MLP neurons of a small language model. Each row is named by its layer, matrix (gate and up: input weights) and neuron, and shows model dimensions 341-511. Each number is 128 + 32 x the weight over its row's rms, rounded and kept within 0 to 255. Numbers have three digits each. A neuron's up and down rows have the sign that makes its largest values positive.
A block is one neuron, or neurons of one layer that tend to fire together. After each block is what it responds to, as a language model described it from the Wikipedia text at the highest values.

L9.gate28:144078164105154103142091104097144201069137094151138132104122116099170154124143091085161108165068085079170130176080143131147133121075092153133155145126082090079129146113178126044159158090113114174087116118153157245140158113110146126095168171126183098156136128135131067164163168149072076066146123130092132208137132122141091115194154117098183144162114089094137105139096138082157082091098095146062107130118120123129077126152146169149068152145179156082164101139111151176202187085086143180149114106146126138167146143189
L9.up28:148166104132134213078115168146076111156104120116166126115109192096126131107139116134175130183125114089086124173128123154155121128099141127121085096186170192116149158092165138145147124097153150125127137124126105100147176161138137115131083139175118123142110134139176118125071221176109108093124121131095164117083194113167109167074076104156100122124093073196146060108160109141164084074167076144144096127125120139185109164112094168085126121136146082087103102148094095129247108169115125132113118093106205106133129138150
L9.gate103:135164164095137189161077125151057163065132075183090150064185132123166147152108111159188124171062103085110107160048132107122136174131143154108158142121098133151132124112150123066094137108170085144119066074139117171122102117122114150169128167171136077113140157156149082105139179155121108096134136147100141163154100111138099109122109168133132122160095106156133196099185093117182075110130181179113117106111162147083078114135081140125121181139168102174107095088128113174142157157092142142117120143053170133115114103127
L9.up103:200130135097167104138089145132068115120086143174110136066086089114168176154173115108117146181125136128098051128123103117128148104173131153111125093151099188156193080143150110074193176133148145081150109178182108136193123102108140066130158043189114127124146148087105094169126120154124065069136076101082098171118086086123073175125085118150104123138109168163185157138118120089156062116127182135134123097088147105178083076142121144156132040120103161113186125108069141143078112134099150140142116110108126094177117075086
L9.gate318:142138149109167119163131133132121110129128072156118171098085078148153116136141081133182095163105117131153104122105160089131128129168147158161089114095089136151121122120098094097076082115104112194115031136125191191112152175083134153172083093107113184158149153133189072143111124129119106105110149135098169178126178139116140163125128109197092112134106110127169179120118106102094133131171197149138132175162148163132119103131112049116161107145130119090144144150070083088111091144092135162181108110119089143177129169152
L9.up318:130133128147122133117054105158114116134108145175076170162160140134163144138125137107190091093090096141131092125153110180068151141147163112119136155133087111119064121101127153091129138160059144090130139112137145175091116133114104152120098060076150092068067109154132106150117180191147112156166147128200169162132127115093184114140151147147106164128125125141141126128098105175162065136183159094160125108131205134095142166119151082103069159142158156165115150105138141141116114162092181151101141118162118083095066177054
L9.gate438:127096136068098102174106087191185089090119085120121071083128099122097160157165112132171216163117094106085140176054084193107127151098113148116210153124053180119178148118123125112135134085129083111148102111035133131131099148150138115112159137127063136134195130100171131181143148056136120149171140123129105165090154162079104143134147166184112180132132129112135156158118162092111154163192189154131121069143145137129119090138133101100079095135100080126133118119141152151157086151066150092116106119127142125129097156136
L9.up438:105158143083148097146151132061146108196145107129103173097138138132123126143126124143148115141122128122135086150137161076176130119107224104104155137135134103099122105114119079094128151141163097176131108145140145144113171182144118124175117071124084193156188170180175069099109153087135122162137111154111059205123097115122150086134147164167130117162118126116134137194123175148173128108121136189144106106145099187158097088084154092079174152112110175083146076175189086156170108121110171121181118195122155107142165181124
Responds to: National/place name modifiers

L12.gate43:160117122115092141126148105132175071123137093168144148098076138114091162097116105136107135133149146139101205144088108083078122069111153136112097147157123137092106126170148108127030152115112188134132106111089068069159099122130110113148167111150154082130159122159166067106124112171117116098072097120126092125194132151154111047127119141137110182084146122164123130215134112142138076156107078145156066062160112151176093109150115153130141108143138120098179116121128132131112107132120036120154166127120166136153127104109
L12.up43:137124127142118097099133091229144176144121107106106091125124136123217089166099112107139185180148125143086070124129126125146121103080134144096094133109139193154153177087121142101153146160087150157146132157154131094129085159190126106165102159158121089185208124111155170113146081183111110092155078157159086061165136125107104141113117246210125168170111144089120104125113103156134112138115139082163072159127113140112111137183101150131108132086094143077130160152137171117128154181121094044115075111113155138147065146104
L12.gate208:075149137136165081118193063169125168138109077136081144087146110164129133082132152153162065086150137119147172100163120092132126082175109097113185144077171121108088126153097119153125127138125188120106149094098176080170103069176130173160088129150118081099127113137125123169131111073157142105144110151133055106146137109151078109107051130089081118139174135126168125104120092134127155179182154061157140087112062124120137175122128114099159124133127129129138167154147095104181134087128099082149114173115095134146102111071
L12.up208:071042140091103085154134116139126132106093121156092112110101165114117173131105100175144102170166072087112110110106105179084142185212093045110121107090189125056140162129141152131149117150129122101103161116074118179129128150140054174118105085115169067114131132164157151190151120103110196153076059127139133136113050141121116157109142069115149153100173068126150084143136136150126102130157141101132204153105092083111155175089129189118148123131166106134169189186130114139100105079116079141136118122158126118107178105093
L12.gate221:166171105113131118172141084200116133118125152132106054122046083189114111087160098137138151149134078096138171120147129177174119114159130153160117155140107135134201141131156112138135125168120124142128116160104182124104151110156154123209187130173107119170114152103098107194159155174170152087131151123184078172108099114185169075110105136116174079119128131100114127159114136122153081189128072115106112138125090111109081189115083125095119123078106085157081156102104116133056172165194141082069113172161092084166127170150
L12.up221:167106154145128152122166154129123142166151112094103118108104137118136114076089141135103136079103117092134077154107139102182137129120147090083084109113077080098153177151098072159128108131136156129114143068111134136175105127100158053128134116100215098137120083161122155103135148162140097074152063168152142119173142151131181063102173114107110144098123177089183091093181102138118142153121154112156173143139096145109169101168170107182170127124154132153129124152139100120141131118092081148180143145095109166080075116126
L12.gate668:145130103138158100065167076122132066189061149113112033114098154125104130140130079078102145112132129120120115160124081155104104112117133183142156134117179111147158223085119114165158134104103220070112145146127073135142108127159153102145164139189072134081139126099109146141171152138137124077091118139157031068129060148077175111105126154113183134140195128120152089171098106171121136142139127107161159128099117048116145139113140111165172127115083071116109242074155122037075115145104115144127187093073153145146106140066
L12.up668:136157058147129094107131153128113100152102131162121105121144155173137152082087077140145132121150158109123088136123106161140164121127210104156140099183145119103124187167132144181154132180101134078123127144124170086130157134102148054168033138121165154090134113105093192149156094130129133076127083128107101088094136178204127109081192149145131096147196121151116168125097106056133111143186113131115113094108135107139181183105121161117130160095118126164058172134097119080159110105117176143121207164206146166150096138179
Responds to: Space before year

L9.gate191:126153109095182134131086110120127143079138118117118147093115088142084132120136151148168108205113136150132157189155130132158092157096138155138095155159117174175108136141145111073111133144102158107136077107121104105090143120161186089060119134146151155108141104075126108152092152124102104167126151136135130145081205095119078175126147144100158134133103093101112163132078123109155125133105103213153153068146120130154064092158104088178116136122064112081167159159116167130150155125154079105105129136144095118188149149125
L9.up191:081131148098151064147113159066113099166173140077092135119125124170081144101083122162084131145124169203110198175153099121182127092123160104136085056114079186132129154138074126103128158141142095099178170104106159111146173152115120129126126174110100152143181133104145159160114102138125171150171095117150108118170159089083182144094125106114155135095183125106147121146130108139127106183130132158068159167111128108110097102147153138113151081111126129125124149146137097122139118115130124146136110113180092170146139159119
L9.gate192:137126103162174116102103211121087148093131156106164093072159134142127173116106084136097116098095152152134108083121118125165196133095094137159144171157121135132154149169090141093159174161137107129161116144093155140077095178127110095106163152156131153094167158122092125095095118121110102126169172162118132130077093084068121177161160104115152156073160170125116070137159134126140136079059126142120156170168153159059072158089122144110110059173108150228150138073171159113194106157155112174117129123081088114128152208138
L9.up192:106131044146106127136077152171154124107121175118073125065104158122100088127131180148159182146142105165187107077126099136154130117135113085100158148106159181149159081116125120099072122097118180150221109084125140152111060181135102093131187141125122034125108129089117175177069136155127044135160158090128149136146108111095151138148146219126129072148101130136130138059154110081107121137142130154176167095167170059137111099134153116116092103152085115119147109147169141155191092092146141141168125133119161103087160123148
L9.gate361:107074108118138057116054078111095165096114137150095124051047138114071189127135123083195111150115112131094151158135144132142168138147097107100104144193106145200113105094130121178143066164143116093159163080097103158159082110191171142049135189159144107119165154140114141199099163116140147146113145116146167099169181083114128138083156136132137100106160109122155106151101111092113100079136142138167099101127164134140098193115120167149149077092135129117092146130142159167119125133139115140105128167158081107145181132110
L9.up361:137086160140138114129084111127151142124093138088118142083121145138126135135089112178167139148178128139153188175108094113118146130099154157176117092097099183118109158126101129124182096136188072119146141130110148145021092115137147102080149118202085178115148149146085101129057117137113143188099166124093122156070143168115122124110199164096161158174127128091121144172116105129175135142126143139149150116157126104065071119085133074114092099115121106089091154180103140096205125107117167109113130106111158095132130136132
L9.gate629:098110104114107091160174101178086095167109154146097219137118166127125117111130131161197140107154195150142153127088139089158121092094196066172074084133163223093128153187087118122184072147154147145145085099092115130098143154121171048080101174111134145143139173150146118148111204141093134153148129139163151107148177108165081166117166105095168156087137187095124182164143096146123080108150129142124133074125085133117100117166082091145178097107090206163102198110127148136127177109073097108144142124138139180156194116176
L9.up629:147097153145117146170101140210136139117089162128093102144072123149173168120127127107121107104095140110180163193096158159134167125140121086129114133112048157164211168139131102167121091082108157138099139125150163168080107109176189159110173165155104087154208089167146156105122147101050110174142099134148135156158140120083153154104137168110112149114099096126175158157155181102076136108183086140123090123140095106073077081191105166138172121100164139090088109105115105161091144125101143072067147135107086098109144191090
Responds to: Word pieces of foreign names

L9.gate52:154140078064167094147117130152188197113188101137168167128121088169119169122137158150107083138158151123161122188114092133161156112105152114105107148149174118084121173143144096149085134143079114138101162160145113108120137150056085125143153099197177173080210097153143137106087159087106154135145180108129142098158197145099140122154126150113114161151132113150112080089142148191116080090139167114119087167096141161122176096141131108134173151195123084113144129123134111099087119097133116120119129132132170138179144101116
L9.up52:124090091140093110164136087119105134121120138126084110112101113123119092148099171110148098131122150176139159095164132166098129118147160123131154091166119169171099081156160147103158107176119150116103129198126147111146095090111142191076132177090095134136123123097108186106119145134123178095088146141158049092191144145112076125123112182154094130132104159130143134127098116114167080139145237201102148088069126105129204157161093093119170150110075138167159107135085106157085184149066149080089183130124153167159120138068
L9.gate375:145136096148125124141170086067158115113098088135127141104065142115119161109039084098152164124166098137137094079138096122138141147141091086150180125116135085083108130141178065122111097157084107186119135137093142122123125129101116132126133124141148154116186070127188169104105115166143098127078072118094069123153181121153155144090077127095097146167141128128157125145139135151119109109121137127162135079100111145106108136091074071069124119140085149095152114088109077093115108135137157153163126113169171157148089123083
L9.up375:098117121137109123196135107073171112146135123141188133115137160132168141121112123122199167146147161096132116127137071104219150126157154090129194122187122148120061136134180053098119108136133116116131063053140134096213088118174127149121184096121121110140145153070110138116127141137154070100132142117167123160131064129122152098176136161144108089073069119085112120162121048154115119161142147153201098133133074166098114066160103113197119141133132110153112094162193168116094137034124107180149078137169132098138147119150
L9.gate452:101128107095106152111150152141151174125115108104102156175144125188121128150106139135157118103154153142181135078098141154127175101146107122062171144095120125128107146070146078109113090150119093092092129134054214112127135178099144183195117210125165150102160116150159167114149168144124142071159085120125096164126199117078121101027132129154106129156122101122211115114136102154120129142153153113123108132174130112059153152160060075133120138108098136097118124089117092100148138142161164184133120125179158136108136132104
L9.up452:141154121157100154160116141155111144100115132150140144141112133161126065167178127103131149092149171115149155125152172130151141097092094165118114127132125119168194130090134165123169072114123108119116040086075106168165134116147137072166123097103109088122211143155171138169108173116061155173083173064144148082223126069147119123116117152178172175144116145162105168171130142157111145173146097148122121146095071154093133132142186177079110135137160155094115077154064128080120105095098162173112129101165108141137115161185
L9.gate666:111093093156104134131144066158171175117059088067090064131135147154098114105135184099113089207118150115093148120044146185143144125153072136105162127153164124109136171069119094180166150110121147137118132179109182138148120113110102139113182124092129093095199087104203102220147179134109099168147080159155123082105094141123115129123115078137108098157124125124120089184159142181093146124135147084149114042225106118138163152137129140126167101127140079136114175165118128066097168118096060104127121164122115117127114102127
L9.up666:094130065177209129122124124102202161130124089161134105126135033129138186066112116101116117104185160159133080133082120163114103135188086175088121157148142066102131153125174133156129117112178081133115175102091163112149072126130164138135149150131127143158134169135123155096203137165186119064125156098164114124101132121117148150057121184124102179148131147159165123177153137124100102142130144078141094078142114134122184117171129165122112156134118151125108100095122139107153084058112137092136086088144067107180153104099
Responds to: Space before a year

L6.gate303:111140096172134119136156085137134137150110099077114114161096116114147094145141138083137148076070146062108104120137138113107163109163183176146117095151124084142141155117153116170145161160122103115148157176153187118188166171091118121104072128088132127179086078068124175116091169109117127102144176124119092181149107046118115167062122196150131130191144137088105170100106171145103130082119144114108085094131165129071105142142166119044109106120129083134176103162156126150093147139139136074125121108103198114154148119112
L6.up303:089135167162115090081109161116130101144128074163129157224108081091100134152072166127158106155136093087164098103175153110142160117125100178090168151035142130121136151134146152119068124095170132172132129130141098123045154116134165107188147141114150103109140175082186168128176083034118095156112134127175111158128124121160108153182105140134086097134148073134196118114159057060072159120132157142121163139137132132169164140082116133144057144137164133134142102079144148162200137132109129164172144074141054158100160149107
Responds to: Headings and country names

L6.gate597:140134163108112132127140145111136149135116094126101096130120120180143137128162145144144160129125168131131110128111115124141210097167174095105143104104136149114123151166131096190102125156127157197165096115141055066127122161135119128170130134101093152092095101193194141158126147114136126039084192125154114093158150081181168096069122103179179175111164092131090150128113180178069152086105097111142086100154114159062124149144132138097171101191132177088118088121078080163127057070157107130109133167132142169084142149155
L6.up597:208194125088045107105140114063137084200113153109141172099090128137159099118219123099158160127113114147202083156106150147116147112086078085155154096078102103060162161097121104148124105163122117112114117065093092099155143111129127085100120148076145128141136097123086118124126176146152096085153136078158127091172150118240096071189096154078127123082172090147131091141097175143101105110143096136128142096138110156108091147124089128147155104140138133145094170175153095161082159108132168177080147093146097164113110177112
Responds to: Before a year or number

L12.gate15:141125157122128149129088162118162066140138165128082143123127097146123052115180171147109117114119111172095106095128087191227116135135157184095116101081074099144122156096164144079126179160170099135084090099153135141154081086111123127135176127096065115142101202087117071209146212115105109132168114174181121146121123122108092151152119107142132142147142107144111140096114116060144088150095156128101124112181115090101124105122235168140144111178182138208096167085109144184107132217123131128202121066089131110120115066154
L12.up15:234203064156148115130106103132139109071131086173079157114121125153106118074148071105192133099171119098111103059139159113108130192130123118112086112179166076165136084102128102111100215109074094119112080150115145144132087153181128173138126108163106141094117152078013114108131193132125080176111110149122121147127111160078159169063114129140125116126147145080082114156157089114147110141168154131099063153142143199149117104142112196075115072151128169160190131127060125137092125127098106127123111091087116077161163083145
L12.gate184:146162120128166113136126158127160138105110122139060104126143134135173136150143084170171116120120085170099150096082193134143168082167111125152105162132114163110165127109096189087152082122125119081173157150101155156160099109136072104139131146150093114094156172144075106140073174134142118102127064161097076128130162147156165154098177117100100116124175136096168136114124145110103158142096138119096022196099096140101186107062120060124107112191163181063132109149169105152120138084127150129176100184086088056139090117078
L12.up184:120138131108102120097108096133156144132139084126096118125141124152156104129146092144119155131109117111138117147090140139163158105179106141075157161083106136109100147106095181110166131138108089075099078153113092131145095138066234145128103109184095077168136105075141110133139127131092143084170143077116176220090122116146092151165149166102081137179111175175187146140140101100118093132147155131195134095187107127116145100133118102101104123134147122191136096159083117118077106163114143120105095126064080074120133117112
L12.gate231:155184157083111101115089118136120113083148153112133120159080149088214133168124157074137141095158097132130175137148140135085121157116099147176086135167116038124145181078137109101094183101088128171115101055161179182163117201139113127171083086145140104083184172088162097122095135121075108082180105076155034152115191130129109150146127137083115110129128112132117130099102118083083091137142152126110097069160153142123150133122126124123097074170147102152158127126133131160140136205113197106117138108113116131159126151123
L12.up231:088141126103128081197132116117137105136096162116153136174110080101127104156098179129137181083126116098159082130192142142166176161095092182185158203100105134123128122170123104098137144131071105119180194163090149123152156133116093211180146122113115113114120206077132139109150119172105093088131094124125109139082106101147137166061155121096125138134150146108148131133098067064190155131144153185144073099140130152073123112068081116047132077150094073142070102047155113143138112142135217103154170111115111146130116096049
L12.gate694:134137168184112148111151077168109088110122155089144101168142070092067134100094107124112065112119094092076128102148090095114141183115143144120099103133135188146088110131190104125156171060159071183130218180114149169096095143093158086111060121162080079160100163151126152158110115100129192136135127134080094085195198086085104130135103146166172171106090142066075135129148143111112093122127109109090127110069074135197152084090087131120128075141141118084175101129139138139159159136098107156173112128114157150135147175141
L12.up694:127185158127161119123133116103160139113152195109176123171090136104141058171133105136083136156167147092088097171070101141121124129200106169128094149181144117117121112167138107088117154118148121167145125110115161174085078103142139196059114130159063146131116136185145077175158161120103180170079102121146168143092171123140128129128115121118141072134141108137139095143083144111104085145075128115083093150138130117127096164136173147120087101147124172128096160070100147150147115137081146125143124063098141178115123159143
Responds to: Nationality and place adjectives

L6.gate237:148109165097150113150119132174110088163056176110066126103092121120148101107107131138173096154103099151123155122100144151114115166101175109155114095162035153093093128168087089137145103113147143131133147129140112169130083114152171077061187139173087134108128142121124133153107098153120121155134157052112099162109117121133123121097159161097113085076150147101106160130148106104168015118128110112160135079149116120118098141153112084188136106083105167134172185146133134157112152182063123176135165189134068123098200094104
L6.up237:159092161110096116067152151141147051148133149144122108103105136098103132095083117096156099134102085159146177126102144077103157156142154156158173069110127097148117117154101087165174084105145152102113058176140083151094126141169134125091098204104067090177133186176065154178099112168089119161151167134063119104156161137104128128118142112156109101117161153129114198099131121146166118152136113184122164100145054102128042151194111117180099064131117112144147188179118138147164093130137076138119132107139127119199184190093
Responds to: Person surname pieces

L9.gate6:125141153192114144120177143159087119145129080103094128107096069087120112103206162138131120155156114139155103125108113139190135107115132112132167123156104148127118119157172148147171084149090119175111097192140116131183095151099137099122134176176106108126122104091102128159083174114124198090144113046107148118122192168166113177214127068133182191126167106142099131122148136167137174145131134169169120124116161153157108138122112089091103091123097170000129124159169085176090120106163056148144138119144147173112103152104
L9.up6:084068161115064177108089146127144105114127110119060122164158133113099066125132177090118205142105146159077232056147182125122111178150131113165111096172163160164113139173095183123136101149167138137151121158157173131122089059159110141100146120135134174162114135114136159131159140108107172135164133110096111135169023165095154053131149072146099121155153116096136119129097092098144057106122114175101110075144107122092089097143107152075117112134097154129103176150187127153108123120114076142107153153085139080138109128123
L9.gate31:195116121179128137131124147162101137148105159105046104147182100150126093126128119084163133162153140103105102136104126129153136145129114138099166060120151143169155117080096160153142147081130129166133119196152092087112099102134055097131163121125141074088142128150151131110137169112151143162169118157136162126139114108175067186158119097158120147132112144125131115123182131070147080147205116158095102132120126187112143105081169093041109123204093086149136146076167165127100209085105112179162178125103143084107128146135
L9.up31:104175144109151153062191134143146155101129114108129125106137203105111101152158136063158143074112119134101116139190111094164110161074114132118062121129255106086082112091178159132189115094128124102068185070127077123147118113136169148040082109141139133166136135163124164080143156119113138111149061101082106143169155140145139147088134107071082082151143144137129088101115147145176158106088084189123096137128123125140171144076159082102112103136123107111094095144161109161190122137140122121192076099110140095110127087189
L9.gate51:132094140214179073137164148133104186127101117090096082134134051117151096158201137052118141195115090148162156080135087162146167125120066131124142108137186076086153098153140137195142116138083147132099152118112129123146110095157104136071168103117127090144160110088121159183109133096143174073162126132096110174103053178082138190122100119129042154120152148178205067117156141141132151068189142076126115038141135143121178138127116134146136053077132027193115156103150122106080100165133103129128086087132069159145120164175
L9.up51:122062135137081185098113140184133107103138058143153127151085102142174125167129173128122156114134132106126138129155067139149081102150105116142115081152162148146123151144077126098075123161138162131098069140142173137193116116141146134077135169115135134124072144155116152154174145139192107116161214182175150083136096199099095107135132169174069158108083178118161155073123143115113134140189120136143202124134185160128110134145130146111088108074084080190117147075207070119179124075152159120177111110115127150110102096104
L9.gate125:123156118179160107157046154130128183101116100099091083113142066110109081128174137109118185091103072115138150125121116161118117082125163083095128115142124147129089133147128109095123122166101194119120161142132197147127116161184109109096132183124103107150154132075125187150076145152111056105110137153162114164148152100102112122115167121114112097119147130179124156132187117049125128190166054114149122085125189189127145080155146090121084119138106114160120138173198101189129111127154106100165118079144166094110085112061
L9.up125:152129124123115208117156157201183125093096100105061131095190087123142104147134124138154102126128135075198182115106071168162093145061138104144144160181074171115088105140099128088120156127138141109182141113130069118133112129128100102050134150147163075096095111113115192112098126135190128089179190101097178174114098127074112133134113074101108124139136137206167096133136095131125123128086100178116187106117157103163149101104103108093056181146112087142129122169147124122150082127158071163187140085163180139100123101047
Responds to: Day of month digits

L12.gate447:150125090155126118112207171090162068177063154093071120114061090184132133121155137123112135216147125106126152197133110168090122108140114115118117159091180126170158136123150122144138133131162110141095197163153105059087157063122159078102123121201123141095151129104139107155103122125176081145156100051075113199157134205082111149097153216119153168176125144144168145158092119205151147142133120098122103145098161087110101070131166170112106163067090138129100088195164165119165156141141111076059144123129077169093130141128
L12.up447:100134138148057125130184165156182047162091140105042097106131080118180099110130117089133100158114104078163160153110130184087127124115140086132116149108165161095116146086171085111168138117137142153138138152164089079080129173130113168050153163101163189071126182164152141165089217162133132159138149156082138132150139139172085139132144086077141123150118080147154152182119093147137143125110108130129143102155175079115111077076101125134162135068137022093146104116132184142138157133134134097102147075138075170111145160108
L12.gate514:179167190143173146091136085100132152133158148156123058100099090142158181121100115055153074181135077110132127188108134083119109140155136108169099113103165156183145168153189159125074162110096162122155149179136153113133101143122135104065159103156167076094124163149078095097089142097105131131152139148087103114119175100112143168163164082134166091129122098159146080155096159116118110161101166115076092097118133125154151095090117158106118052151167125125099093151124189135151104104140121079115118166119160135161140154129
L12.up514:149098113113160163067178150149129083147129191117099142107123158096125165067177152150118144128112068165134103116138168088086110089054178109078086114175104183139057164161096153118110164101168147086112095170117175165167104157138085212176094094127138125185109176112067147101140117080090159108149130097125060116150106142112114088132154177095147109087084180126099158187157142145137120107106072190096122173104104100109153109119115163139117188149160126137085179164169192139107167171175109126115096162149144091154109100157
L12.gate529:085122104163178125057061096164152117117128184070084132101180119190126093100164167090146135119154126056121122158095100178077058129084141164149100144108138133182111162108103105144158208127128159122104148162068160148088110053099102136057110161146140181114094158167134118103131121116186150172164132176139127095060048162166083142174171123102161102179124115118110149136127090092137106145129089148113134134088153100117081088140105133159131135153117109129117131115090143198182119150133108129125115173127140160131125061159
L12.up529:131106078111144107147113084185194136139123141163072095149164084117113147228143124136129149091077071099194135135123119109122107149091135112183100111126150100119116158127104127148096181119098164129141117129147177148179133103111071137066106172164144144135099096140089107104114142149120102144135136176126154123060154074142095108081167107092152143158115098117148109167088095118109053137114149146063071085124148080102074151097105127154140079130075169143089175138137119154157154128113133076153148135146117154176150142098
L12.gate612:149133159120117139099144145150136084142118099103163100136190095119111133129140114109145078060116139160195151125126142134095141133111073096182044159126137107121117161112125169144101190186133104128076166156139098189122154063131129143157133138133162094150096108102048072102122150077126086101101129101113133084116148167126135073128159162064183086148117133105112138154151137153180161123130110176109091085099123128148106126111064130204125114077113150090144085107168068146139099075187153099145148088136099175111120169177
L12.up612:117158167146129105142165099108107052088122096112068089109118040098129083121124072108141085143158130133195216158089135158120121171120161183159086168127163122141114179147151169156116104174067120113101140128145137143116136143159150080068164142146143074105148107108088095179073158116117107148094148117143151115130133194188121126164106123099133111114131128102134158140148132163172114139163127163100115103136178097088096147100118110145122118099109100074130137120149121142155126084145143061109170131118088168108104176129
Responds to: Rare name fragments

L6.gate508:138108149111166102095179156165098153138090179138145132059103095145110111018089121145155139142105161100191168137159127195151165078111187093114123093167109157134087146190121153123141145100073138169112141122169081104072144170140089144077083140133195201127152125136136171172116116141189132126153101080105188154069152126119125171098103131120154180140139089175095125149100094147118130106123149113071136129131131147151131117134123107099147092101104119074143106109116075165118168104152100155129047074190214135105119090141
L6.up508:166150152169132155126111115135118154096110114131117141084108107115158087150132166099089142134142145152168122161145159120147140098116103153128129193092137152171128066089096177154071121098134127125059086125096049125129192098187179116126123124107136138159102134161179132101117099123166120108220115079106115155104093128115192172134165184206128110112128160144195163101112130138084085135132110134123170162143101140125174065141240098136034168103114122140126152066154163054197150096127121179112162119148132131038077054144
Responds to: Day-to-year date boundary